Part of a small language model's weights: MLP 1536 GELU.
MLP neurons of a small language model. Each row is named by its layer, matrix (up: input weights; down: output weights) and neuron, and shows model dimensions 256-351. Each number is 128 + 32 x the weight over its row's rms, rounded and kept within 0 to 255.
After each neuron's rows is what it responds to, as a language model described it from the Wikipedia text at the highest values.

L6.up660 [142 135  84 105 131 115 169 111  84 145 148 100 145  89 122 156 111 136 178  82 137 133 122  92 121 152  78 119 139 151 178 166 121 125 156  92 130 174 124  99 118 104 156  91  85 158 143 158  67 119  93 148 165 148  97  97  90  99 122 106 127 109  99 129 140 115  76 113  86 107 100  87  94 140 118 163 138  93 128 113 106 136  98 105 110 136 140 188 139  98 155 130 115 165  75  56]
L6.down660 [163  77 114 153 136 137  94  68  94 151  74 123 120 151 133  69 162  97 137 152 136 164 116 168 147 108 126 170 199 131 126 108  56  74 144 122 170 186 162  80 140 134 110 121 186 149 140 152 138 135 110 145  84 146  93 116  93 164  94 107 148  93  89 121 132  96 146  91 193 115  88 188 163  94 176  94 122 165 113 115 120 122 123  81  98 128 123 106 140 131 140 156 113 199 121 122]
Responds to: Word-completing subword pieces. Middle or final pieces that finish a predictable multi-token word, mostly Latin species names and technical terms, e.g. capitata, brakes, propellers, plus ft unit conversions.

L6.up1224 [164  97 139 108 138 201 116 114 169 145 131 110 140 106  97 144 133 191 120 129 136 124  89 150 167 127 139 166  87 119 134 178 105  82 134 114 150 103 137 119 174 161 130 132 121 175 113 130 160 119  65 111 108 102 158 175  95 106 148 153 153 137 181  86 137 125 154 127 104 146  77 113 130 164  76 147  99 115 166 194 111 179 148 103  89 129 139 116 190 148 189  95 126  55 122  90]
L6.down1224 [ 85 170 143 144 159  95 137 143 118 152 164 120  49 103 176 100  74 139 122  92 164  43 153 169 139  60 138 165 164 152  93 146 129 128  88 139 149 107  74 126 124 122 142 161 108 158 161 141 122 178 142 131 149  63 135 143 166 119 101 171 127 124 152 136 117 156 168 139 132 134 103 106 140 109  39 163 125 139  78 207 145 112 137 106  56 185 173 101 157 116 143 122 165 114 149 145]
Responds to: Year range separators. Separators right after a year in date ranges and table rows, like the dash in 1973–1975, slash in 2026/27, pipe after 2024; occasionally joining words (and, of) or mid-word pieces.

L2.up1187 [107 116 141 123 144  95 196 175 118 121  82 160 156 150 117  98  68 169 132 113 176 130 147 170 151 135 150 140  93 133 183 135 151  87 114 127 150 108 105  64 160 115 130 141 197 115 153 135 101  90 147  51  81  99 122  94  91 164 132 111 103 138 108  97 149  65  89 127  85  88 150 157 159 147 126 139 196 122 135 128 134 151 131 123 130 146 164 121 151 124 126 138 111 117  72 150]
L2.down1187 [119 104 184 164 142 164 190 143 135 156 162  85 135 164 182 179 116 208 106 145  81 129  92 127 105 121 131  98 148 177 122 135 121 112 153  98 122 108 127 157 167 183 143 114 144  94 112 128 139 101 100 117  93 120 168 171 102 149 127  92 135  80 185 127 115 177 100 110  81 111 114 184  27 144 142 139 170 136 126 140 159 123 122 157 165 124 102  92 146 108 165 111 126 118 167 156]
Responds to: Heading closing equals signs. Mostly the closing "=" signs after wiki section titles like "==History==" or "===2000 census==="; also scattered word-initial fragments such as gu(idance), sc(ooped), pro-hi(bited).

L2.up419 [139 120 143 128 139 132 186 129 135  93 128 162 134 122 128 178  64 153 175 114 137 161 108 132 165 116 101 144 137  75 160 140 157 100  50 153 169 124 154 115 118 124  94 166 166 167 120 149 120 128 191 112  93 148 103  99 116 108 165 112 135 178 121  86 128 137 113  93  70  88  79  63  97 114 171 159 159 114  95 165 118 131 102 129 183 144 165 136 139  85 125 195 132 109 168 174]
L2.down419 [ 96  86  97  79 168 159 113 143  87 111 100 170  99  98 149 100  95 119 125 121  85  96  70 152 111 152 162 138  84 135 122 111 101  92 170 140 121 129  92 124 106 175  88 124 152 126 126 162 154  97 118  81  98 134  99 106  94 118 102 118 175 120 145 132 128 118 198  52 155 150 106  39 140 106 115  78 129 108 139 114 202 112 123  89 157 120 118 156 109  97 162  81 136 113 163  57]
Responds to: Mid-word subword fragments. Short word-internal pieces in the middle of longer words, split from both ends, such as psych-iat-ry, pro-hi-bited, sympat-hi-es, and P in MVP or CAP.

L6.up784 [186  74 112 173 150 118 115 123 130  95 157 126 167 162 123 130 101 175 116 187 166 150  89 120 121 175 157 148 107 161 146 127 143  89 225 185 179 154 153 127 166 103 128 131 148 203 166 123 112 174 130 138 160 146 153 127 111 101 137 121  90  84 142 116 130  97  95 115  62  69 138 106 135 148 116 168 160 163 106 133 136 130 149 147 109 171 107 188  97 131 151 157 180 128 149 137]
L6.down784 [ 94  84  93 112  73 124 143 161 152 119  77 167 108 106 161 138 103 110 150  98 116 138 131  90 136 125 104 121 104 127  99 138 173 114  92 162 108 141  75 175 113 171 157 122 164  80 138 148 110 174 102 117 111  99  82 154 102 159 151  91 143 135  87 103  81 109 112 131 135 193 165  99  77 150 128  71  44  81  84 145 139 107  78 102 157  86  96 152 141 100 140 146  80  79 179 194]
Responds to: Section heading closers. Closing = signs ending wiki-style section headings like ==Career== or ===1940s===, plus occasional end punctuation (|, ), ;) in infobox lines.

L3.up1017 [144 145 122 142 121 147  99 145 184 211 135 138 142 117 118 104 138 120 100  84 140 143 122 129 180 108 132 133  89 113 198 154 146  90 188 105 185 115 138 118 151 126 175 121  79 115 120 147 173 139 138 173 101  89 126 132  92 169 130 139 127 111 186 118 100  42  68 138 115  93 120 110 146 191  96 160 170 148 127 183 201 113 130 106 166 120  55 113  91 118  86 157 164 135 125  78]
L3.down1017 [124 131 155  81 133 117 125 148  84 109  57 121  53  93 108 124 177 130 173  71  95 133  77 135 156  97 160 182 123 100 136 163  93 121  86 105 105 143 170 134 111  83 107 135  95 113 122 146 117 116 185 115 147 168 106 189  98 164 150 164 112 153 107  95 130 110 139 114 110 140 180 161 119 115 107  70 100 109 122 130 153 115 149  67 129 125 122 136  84 123 188 110 100  89 159 133]
Responds to: Link after number or name. Connective tokens (table pipes, colons, of, to) right after a year, number or noun, linking it to what follows, e.g. 2015: or 1987 to.

L2.up1271 [140 146 112 140 195 105  83 118 147 177 143 136 125  92 147  88 116  99 140 135  86 107 147 120  98  98 165 129 108 116 124 150 143 107 106 109 176 142 176  50 117 129 169 155 125 142  72 190 105 153  97 140 117  79  99 191 100 154 146 154 128  99  93 116 142  64 155 104 146 146  92  80 160 140 117 211 140 153 125 133 147 123 120 149 109  81 137  80 116 100 143 161 157  87 114 166]
L2.down1271 [ 67  97 112 171 167 101  91 119 169 204 132 137 138 145 142 117 102 119 122 117  76  97  98  97 117 158  89 122 144 147 181 153 142 101 114 141 178 135 113 132  86 102 122 132 128 178  80  97  75 156 144 128 148 150 144 145 108 108 169 103 124 157 168  94 129 119 119 117 141 136 135  54 155 125 109 120 124 193 171 118 153 140 118 119 138 191 138  68 147 147  87 119 135 138 173 174]
Responds to: Table field separators. Pipe and colon separators ending a label cell in wiki tables and lists, such as Total votes |, 1973:, Peak chart positions.

L3.up1478 [159 173 116 128  77 105 147 126 121 118 172 116 145 147 132 192  59 161 161 213 158 145 142 127 146 154 173 148  94 184 137 127 151 147 108 136 148 116 140 102 122 112 131 103 185 135  91 178 175 137 166 141 106 173 164 103 122  83 132 128 145 128  93 151  73 146 115  85  60 145 121  60 123 114 143 182 150 149 172 165 156 143 128  86 145 152 112 151 144 163 137 163 178 135 147 145]
L3.down1478 [ 84 132 155 171 139 161 149 108  99  81 188 132  80 133 114  71 175 106 179  43  78 115 141  88 130 110 120 116 138 118  67 108  81 158 149 122 108  99 116 150 159 122 184 160 134  89 131 191 158 125 182  76  28  93 184 153 172  92 135 155 115 133 117  71 131 201  83 185 178 133 158 140 158 134 107 106  99 127 113 138 142 108 163  78 107 146 156 145  88 134 124 124 143 124  78  69]
Responds to: Word-piece continuations, infobox colons. Mid-word or suffix pieces continuing a partly written word, like res|iding, respect|ive, dep|ut|ies, plus colons after infobox field labels like Location: and Citizenship:.

L2.up387 [158 138 195 126 111 124 129 154 189 180 188 139 152 126 135 153 147  90 173 148 141 148 161 144 147 144 128 163  85 133 145 116  90 121 124 119 133 137 127  95 111 161 113  87  98 140 138 141 216 126 154 130  67  85 147 126 106 118 146 144 183  85 117 132 148  69  84 133 151 124  81 125 181 142 139 162 127  88 115 171 121 135 130 145 145 145  90 116  75 140 133 118 111 150  43 103]
L2.down387 [167 115 145 185 105 160 157 166 101 109  82  45 145 157 132 134 123 139  96 130  77 125 179 109  86 119  88 114 187 131 135 131 115 116  85 106 193  98 164 127 138 140 135 126  71 111 211 124 103 115 145 150 163 132 153 118 155 102  33 113 120  88 139 150 138 136 120 156 137 148 154 127 192  59  86  97 157 128 183 182 144 152 165  85 149 127 138 125 147  97 132  69  80 112 140 122]
Responds to: Every and common words. Mostly the word every (every rule, every Thursday, every two days, everyday), plus the end of spend and common mid-sentence words like make, be, led, large, allowing.

L3.up629 [153 164 109 146 156 104 138 196 172 119 107 156 120 168 144 139  89 155 135 155 176 141 124 131  84 103 136 120 125 160 141  49 143 162 144 165 167 218 144 124  77 120  99 216 140 159 119 138 111 165 111 128 101 150 119 125 167 149 129 181  72 129 164 175 160 195 123  99 159 153 116 141 102  58 120 111 142 115 147 123 156 187 124 125 138 145 119  81 116 114 116 123 100 114 117 138]
L3.down629 [121 147 122 109 121 147 133 101  91 103  72 111 193 120 144 131 101  97 151 109 116 160 144 153 114 109 153 110 171 112 119 117 181 151 162 214 206 153  91 144  79  95 123 120 153 141 187 119 124 151 146  78 109  99 141  76 100  96 164  99  77 193 133 113 153 138 173  97  75  93 146 149  75 131  92 140 174 134 145  94 121 141 127 109 150 214 114 206 245 122 161  87 148 112 151  83]
Responds to: Mid-word and heading-markup pieces. Tokens inside an unfinished unit, mostly the middle = of ===Heading=== markup, or word fragments like Up(on), By(za)ntine, enc(y)clopaedia, and "there is".

L2.up1106 [142 141 156 120 115 125 165 144 107 138 104 145 149 146 128 159  89 153 164 177 164 172 127 160 208 116 172 183 105 201 159 135 144 115 113  92 146 133 129 160  83 114 101 131 157 165 152 175 163 161 152 157 109 201 132 124 140 139 141 174  87 151 134 193 129 111 154  90  75 123 102 140 123 156 100 112 130 142 143 149  64 152 148 150 137 136 147 140 110 206 124 146 154  74 147 141]
L2.down1106 [105  64 144 116 152 138 159 145  70 156 142  87 127 159 151 153 159 116 147 143 153  83 110 108 108  75 157 121  70 146 103 104 117 117 113 146 106  98 127 157 152  97 136 144 109 125 138 170 123 102  70 113 124 152 197  86 145 172 161 140 144 152 157 112 121 121 125  99 116  61 131 125 112 170  68  89 114 159 143 146 149 112  90  65  87 148 169 146  78 133 160 114 123  96 125 124]
Responds to: Count and quantity words. Number words and numerals introducing a count of things, such as two, ten, several, 25; also number-like word starts such as ten- in tenure and tentative.

L6.up1492 [153 129 162 108 192 116 138 102 139 171 161 116  98 138 128 103 149  99 106 126 158 151 177 122 193 100 145 134 110 166 131 140 116 126 178 133 138 201 174 168 156  86 198 115 196 152 131  93 126  84  79 165 148 136 124 125  98 113 178 160 143 113 142 156 103 107 131 151 145 126 110 108 106 161 148 178 127 173 163 194 120 102  58 129  78 135 129 105 168 131  84  98 203  93 105  97]
L6.down1492 [122 128 104  87 157 111 144 123 158 100  57  73 165 130 147 161 107 159 124 155 102 180 124  86 100 120 122 143 126 103 171 110 155 143 122 115 105 130 111 102  55 147  72 130 147 146 136  58 116 137 189 150  91 124 106  99 125 112 123 123 104 135  95 128 208 155 127 137 141 141 133 158  98  66  98 107  85 143 118 173  74  86 125 111  77 123 125 177 135 120 129 121 141 150 133 128]
Responds to: Light verbs, especially give. Common transitive verbs such as give, gave, giving, and also wrote, made, took, making, mostly after to, he or was, with an object following.

L2.up1202 [124 101  81  84 105 147 150 152  70 146 131 166  89 180 175  91  94 184 111 166 118 135 121 238 143 165 171 137  22 116 120  48 119 138 117 140 148 166 142  70 161 117 102 156 140 156  98 153 105 131  84 137 136 104 118  92 118 186 107 127 190 157 109 167 124 145 117 112 154 126  83 100 146  93 168 132 177 107 124 177  77 145  94 164 132 159 152 162 146 169 113 157 153 130 123 148]
L2.down1202 [130 153 112 108  63 142 147 124 119 127 122  97 138 129 125 105 125 166 136 192 135  98 152 133 173 175 154 172 142 177 146 117  85  97 198 121 169 138 163 153  62 109 136 137 178 147 116 103 134 147 143 143 176 141 155 106 154 151  91 127 181 144 160 157  94 133 136 157 161 162 106 102 161 109 127 120 155  86 140 174 138 184 133 121 124  93 107 133 101 113 113 125 103 115 167 123]
Responds to: Alternative connectives (or, nor). Coordinating words joining alternatives, mainly or and nor, as in "65 or older" and "gain nor lose", plus and/as/of and mid-word pieces.

L2.up548 [170 158 110  89 135 172 148 107  78 135 126 175 137  98 129 163 119 142  79 114 126  78 113 178 104 148 141 103 105 111 152 167 139 105 153  98 140 178 190 152 125  86  94 119  97 193 119 199  86 172 122 102 101 143 102 169 145 105 116 155  88 183 129 124  56 137 117 113 136 118  74 142 111 191  91 171 163 185 161 160 131 178 119 117 104 155 194 154 105 126 109 133 107 168 128  89]
L2.down548 [161 163 131 106 119 109 169 166 142 152 152 103 104  95 126 116 155 216 149 119 158 117 122  66  88 192 127 107 116 140 136 149 161 138 120 149 108 115  99  99 167 132 159 117 102 156  86 107 128 156 124 132  95 115 104 144 132 117  90 124 142 121 145 136  90 151 151 196 140 145  95 153  67 127 116 146  92 144 144 172 153 104 140 120 139 140 115 160 131  92 160 171 125 156 170 132]
Responds to: Incomplete word-start fragments. Opening or inner pieces of words split into several tokens, which need a continuation, across varied text: h(ull), cho(ke), Cer-em(onial), bra(chysoma).

L3.up320 [127 153  96  82 148 174 154 142 159  75 135 172  63 142 178 110 112 200 158 102  74 154  87  96 159 125  93 134 166 203 189 159 124 113  96 149 161  95 132 160 176 128 128 123 185 124  78 125 156 132 125 117  63  98  82 172 133  96 173 143 159 167 168 188 113 118  68 108 115 107  98  72  98 143  92 144 159 161 159 123  95 103  56 145 128 174 165  66 104 122 181 154 122  87 147  71]
L3.down320 [129  61 129 153 134 144  73 153 141 111  95 130 154 144 179 117 114 107 166  81 141 111 181 119  87 108 107 100 148 123 106 133 126 145 133 155 122  79 169 149 198 132 138 122  96  75 105 100  95 117 134 154 176  92 125 105  56 131 121 173  78 148 155  71 157 140 142 127 137 127  87 123 146 189 165 155 121 158 127  66 163 123 102 175 132 123 151 101 142 131 115 130  87 164 135 188]
Responds to: Mid-word name fragments. Second or middle subword pieces inside words split into several tokens, mostly proper names and foreign words, e.g. Santa-na, Tu-sk, Ti-ho-mir, and hyphens as in I-20.

L3.up1234 [173 130 127 119 177 112 145 122  75 128 143 116  85 116 131 154 112 146  86 136  90  96  75 160 127 138  95 146 137 130  83  97 137 111 152 152 166 111 140 136  63  83 134  57 167 135  70 152  94 134 162 180 178 137 123 154 103 126 161 139  41 118 128 147 142 108 116 129 135  85 111  77 156 186 128 133 151 140 105 107 102 168  97 213 163 172 227 152 155 175 186 145  91 141 121  50]
L3.down1234 [128 101 163  91  38 136 168 123 117 147 168 153 121  88 105 166 144 122 120 190 133 122 121 161 178 117  58 189 136 163 111 152 120 115 112 129 145  90 105 120 135 149  96 104 179  87 188 134 164 116  89 136 127 101 133 107  87 122  67 129 107  98 107 127  76 198 111  57 148 132 163 128 100 126 228 138 104 105 111 165 119 156 165  57 133  66 119 141 135 133 152 145 108 143 120 137]
Responds to: Incomplete word-piece prefixes. Word-start or mid-word fragments whose completion is predictable, especially "inter" (interpreted, interchange, intermarry), also "pl" in Hydroaeroplane and "cor" in habeas corpus.

L3.up1436 [ 96 120  69 117 130 132 173  63 100  89 113 178 167 134 120 165  23 157  76 172 130 168 146 135 143 162 110 117 154  66 103 128 112 138 148  86 150 157 147 166 129 114 104 164 131 105 102 183 106 147 165 152 114 154 143 167  92 105 151 145 123 195  65 143 120  96  81 142 119 133 133 111 127 150 159  94 110 124 155 135 147 162 135 159 102 107 175  92  96 182 147 153 125 115 148 134]
L3.down1436 [138 126 106 126 108 137 110  92  86 112  97 131  85 136 117 164 122 144 142 151 127  73 146  40 113 135 113 122  67 191 120 158 142 115 123 145 169 140 143 114 119 113 176 139 112 167 106  82 171 130 144 166 100  66 154  78  73 108 144 165 157 181 162 139 128 130 133 150  98 117 119 125 141 122 114 129  89 133 145 169 154 134 143 106 123 191 126 145 154 121 138  41 210 186 166 176]
Responds to: Counts and family nouns. Number words or digits giving a quantity, strongest for offspring counts in biographies (had four children, has two sons), also measurements and table figures (22.7 metres), and kin nouns like children or husband.

L3.up88 [136 176  83 135 136 122  95 134 120 114 115 145  88 153 136 187 151 186  67 163 126 214 149 106  96 170 103 169  46 138 102 162 149 106 134 124 157 105 141 144  79 139 122  91 100 155 143 148  91 119 119 138  94 183 109 104 121  95 153 104 146 145  88 159 132  99 132 111 164 105  92 140 119 146 161 101 166 144 133 167 158 150 124 123 203  95 143 175 155 185 107 133  77 101 158 112]
L3.down88 [142 160 156  90 165 145 108 128 165  80 132 164 121 104 136 129 141 107 181  73 124 138 123 158 204 104 155  99 138 106 185 135 147 118 125  77 124 139 147 176 179 154 112 122 110 171  95 112 121 145 113  93 133 122 136 152 140 164 150 121 137  62 152  49 126 163 119  81 162 127 168  77 203 166  68 213 119 158 157 149 110 133 202 130  68 111 124  98 117 121 168 117 101  88 111 141]
Responds to: Mid-sentence continuation points. Commas, connectives such as including, or and called, and word-final suffixes (-ly, -d) inside expository sentences, each waiting for a continuation.

L6.up1131 [107 151 155 130 105 180  62 128 148 142 137 122 112 138 138  68  98 154 167 130 167 176 153 104 122 194 109 131 109  80 182 134 145 100 130  64 128 162 172  80  77 109 103 156 103 204  96 124 124 127 130  94 110 117  60 131 106 112 134 149 154 125 182 142 151 110  92 127 165 113 144 104 152 166  68 189 138 154 140 157  51 113 132 125 158 120 138 149 116  79 179 171  93  71  96 121]
L6.down1131 [183 115 163 160 129  99 135 131 138  79 104  60 134  82 115 157 115  84  99 150  86 141 105  80 158 126 136  97 166 165 108 130  76 128 102 144 227 146 143 184 147 107 151 101 199  44 168 159 176 148 156 160 139 123 232 112 132 142 122 144 112  89 111 156 134 171 118 152 106 146 135 101 130 109 174  85  84 137 135 145 220 158 123 150 118 138  73 101 115 145  75  85 146 133 133 116]
Responds to: Phrase-continuing connectors. Connectives and separators right after a content word, mid-phrase: "and"/"or" in coordinations (update or define, fourth and final), "of" after nouns, table-cell pipes.

L3.up1411 [158  92 134 128 132 145  76 136 161 137 101 151 191 129 209 144 149  92 173 105 108 177 101 188 164 110 143 133 132  89 138  98  64 119 172 101 131 119 156 125 124 132  84 133  97 114 129 107 147 143  74  57  83 114 103 124 134 113 117 131 178 128 132 172 102  92 157 104 107 151 131 138 157 128 143 117 161 125 144 109 123 133 122 133 133 128 178 100 104 141  91 140 106 158  85 101]
L3.down1411 [113 143 157 141 107 112 137  95  88  93 142 126 108 134  62 126 104 157 118 116 129 112 107  93 126 139  89 113 162 170 154 149 144  69 119 164 118 147 155  83 106 124 136  89 133 114 108 173 103 134 160 166 100 107 167 128 129 187 107 112  78 183 135 147 181 109  89 190 119  85 119 133 128 135  98 110  75 133 147 116 138 137 172 149 131 106 116 115 183 113 157 136 165 141 112 161]
Responds to: Word pieces inside quoted titles. Mid-word fragments or second words inside quoted titles and phrases, mostly song or episode titles in track lists, e.g. Think-ing, Like-d, In-to-xication.

L3.up1250 [141  93  78  96 137  64 102 139 110  59 126 100 121 111  81 109 150 124 115 160  82 140 104 159 153 132  57 129 127 151 141  94  82  71 158 151 174 155  97 102 112 124 155 107 154 138 110 142 179 139 146 129 144 104 185  99 107 123 159 184 151 118 157 184 109 162 131  67 165 153  79 122 171 143 161 100 114 116 155 100 116 209 110  75 116 119  46  48 139 189  85 144 167 111  85 157]
L3.down1250 [141 197 131 148 128 133 146 167 131 150 173 109 184 124 157 129 131 137 132 121  96 145 142 175 113 126 202 114  45  68 108 138 105 105 132 136  99 107 137 112  83  89 159 133 110 116 185  65 177 163 107 140 126  88 144 109 130 115 184 107 180 182 126 104 199 127 130 141 128  50  81 161 166 123 105 116 128 112 156 198  87 119 207 122 148 108 128 160 131 119  78 138 147  81 107 102]
Responds to: Make-forms, table pipes, word pieces. Forms of make (racial makeup, make out, making purchases), pipe separators after table header cells (W |, Mar |), and middle pieces of split words.

L6.up838 [120 151  91  94  86 108 165 100 141  98 138 142 152 173 118 117  90 194 100 130 160 119 110 156 202 147 101 133 114 165 162 165 119 142 177  71 154 151 122 156 159  96  69  99 134 130  87 164 165 145 102 126  82 135 117 179 186 138  83 214 160 167 138 152 104  47  88  83 123 159 131 111  95 134 139 141 178 142 197 185 126 151  76 135 182 115 123 192 125 165 107 133 105 146 149 138]
L6.down838 [124 137 171 144 184 142 176 125  56 108 208 114 143  94 139 128  64 129 131 122 123  95 148 129 141 148 109 157  87 162 120 165 151  90 104 130 113  98 122 127 111  88 112 163 158 155  97  86 156 152 106 123  98 106 116  87 167 175  38 114 137 105 140 108  84 167 132  41 104 125  92  80 105 114  86 117 152 123 150 194 121 154  90  78 124 164 150 140 133 192 148  98 153 127 120  92]
Responds to: Time spans and kin words. Number words opening a duration (two years, four seasons), kin nouns after his/her (wife, ex-husband), plus sentence-initial He in biographies.

L2.up561 [175 131  79 153  89 122  90  66 109 135 140 146 168  88 190 138  99  92 148 109 100 163 124 142 204 197 112  83  91 134 121 142 116 156 120 171 135 133 184  72  69  83 124 154 109 168  81 119 156 155  92  98  73  98 126 136 126 104  95 148 155 144  88 135 109 169  34  84 123 154  92 100 126  84 104 148 146 121 159 193 135 120 125  99 186 132 139 144  99 161 117 147 152 108 130 142]
L2.down561 [155 119 113 147 110 164  93 113  82 117 118  95 135 172 139  98  78  89 138 119 104 164 170 175 171 137  91 144 151  83 128 115 117 124 113 136 255 140 157 157  46  24 128 144 128 138 172 157 136 148 126 112  86 139 150 163 123 109 107 135 153 137  80 166 113 183 113  59 127 136  68  92 123 100 123 123 182 137 130 180 115 140 118 124 132 183 107 133 126 100 129 124 128 123 133 137]
Responds to: Word-initial stem fragments. First sub-word piece of a longer word after articles or prepositions in narrative prose, such as exp(osure), inf(ection), ret(ire), and also aged before an age.

L6.up364 [151 124 120 112 113 139 157 167 101  98 151 158 148 111 159 131  97 178 107 148  32 124 130 130 132 107 145 138 114 129 179 123 156  92  45 100 146  98  93 158 168 183 183 150 105 146 144 220 136 125 103 143  80  44 149  90 116  89 137 146 151 166 147 204 117 107  79  99  56 108 153  85 180 132 151 153 140 154 166 164  89 140 136 119 118 225  69 119 164 144 127 168 141 134  60 118]
L6.down364 [121 125  99 192  90 182 140 113 155 114 130 103 146 126 123 157 138 109 133 139  94 117 111 110 112 150 123 140 158  67 177 175 161 130  56 124 139  88 124 112 154 184 112 125 135 126 122 116 166 167 107  95 129 142 133  91  76 124 103  84 134  84 146  93  89 167 115 171 183 148 176 144 145  70 137  83 175 109 197 152  90 112 122 136  97  91 114 150 113  75 169 119 115 109 140 137]
Responds to: Mid-word fragments, table cells. Middle fragments of long words split into pieces, such as inc-umb-ent, accommoda-ti-on and exclu-si-ve, plus empty or numeric cells in Wikipedia tables.

L3.up515 [117 178  96  85 137  89 152 154  95 147 221 173 138 116  88 147 171 118  87 142 125 111 120  99 185  93 157 126 121  85  95 132  80 115 179 141 161 168 168 102 158 148 102  92 124  87 121 202 144 121  78 110 118 177 171 124 131 189 160 151  81 122  75 156 123 157  85 109 170  62  82  83 175 133 109 119 139 149 107  99  94 163 142 133 203 132 113 146 105 145 121 107 113  91 121  63]
L3.down515 [135 138 117  89  96  95  92 148  75 117  66 121 123 145  87 140 114 130  94  86 130 116 112 128 171 144 111 140 128 126 143 134  85 180 138 108 108 117 191 120 136 146 139 107 132 100 160 115  93 105 139 147 166 144 156 164 178 134 140 152 167 137 174 115 112 106 168  85 155 134 140  65 151 151 147 140 127  88  90 126 146 120  88  85 180  76 101  66  73 136 108  91 145 164 207 154]
Responds to: Word-continuation and ordinal pieces. Second piece of a word or number split after its first piece, mostly in tables, lists and titles: ordinal suffixes (3rd, 21st), continuations after a capital (R-uth, H-owever, S-atellite), time colons.

L2.up191 [102 135 136  88 186 121  96  75 106 165 149 134 179 115 168 115 134 118 134 181 100 189 170 186 148 103 121 169 146 134 181 157 147  91  96 180 138 134 126 128 111  95 155 115  92 170 165 133 168 141 124  94  89 130 121 126 164 115 136 141  99  64 146 100 116 108 139 100 107 191 122 126 130 190 141 167 172 121 107 171  83 143  90  98 162 125 195 111  88 106 144 134  57  72 112 152]
L2.down191 [111 171  55 176 165 144  69  98 153 124 148  82 125 111 177 140  82 101 165 182 106 140  98 165 129 154 120 148 143 114 167 118 145 112 131  75 171 130 121 118  98 131 175 167 137  88 193  98 165 185 164 197 109  80 130  54  85 111 113 144  87  92  74 130 123  91 134 122 122  80 174 149 106  94 146 134 137 123 127 156 134 112 160  86 111  78 166  89 143  67  84 121 149 183 173 162]
Responds to: Word-initial fragment tokens. First word-piece of a word split into several tokens, often capitalized at a line, cell or quote start, e.g. Ag(ain), St(age), Pl(aza), Z(ach).

L2.up947 [157 153 134 107 152 153 127 119 123  96  83 115 138  43 166  97 156 146 115 148  54 115 202 171 162  76 142 128 177 147  97 130  88 170 105 129 163 153 135 140 156 151 191 138 135  93  84 162 117 206  96 134  59 131 144 197 154 135 104 141 140 104 153 141 110 175 116 130 160 120  96 119 131 164 128 127 161 168 142  93 121 168  93 149  84  86 140  94 123 124  73 129 134 172 154  93]
L2.down947 [ 85 126 169 124  80 117 113 127 128 136 195 154 107 146 107 147  96 148 132 100 159 170  85 116 156 124  78 159  67  97 130 100 165 112 136  63 112 146 147  99  82 109  77  95 130 132 168 123 109  86 168 149 178 125  62  75 139 175 180 142 152 148  83 137 114 139  99 141 140 145 141 140 139 126 141 140  73 130  63 201 130 113 153 112 148 154  99 103 135  93 194 115 107 139 133 127]
Responds to: Mid-word pieces in tables. Word-internal subword pieces inside proper names in wiki tables and lists, like Las-si-ter, Lu-nd-gaard, Wi-mb-ledon, and colons inside track times such as 4:13.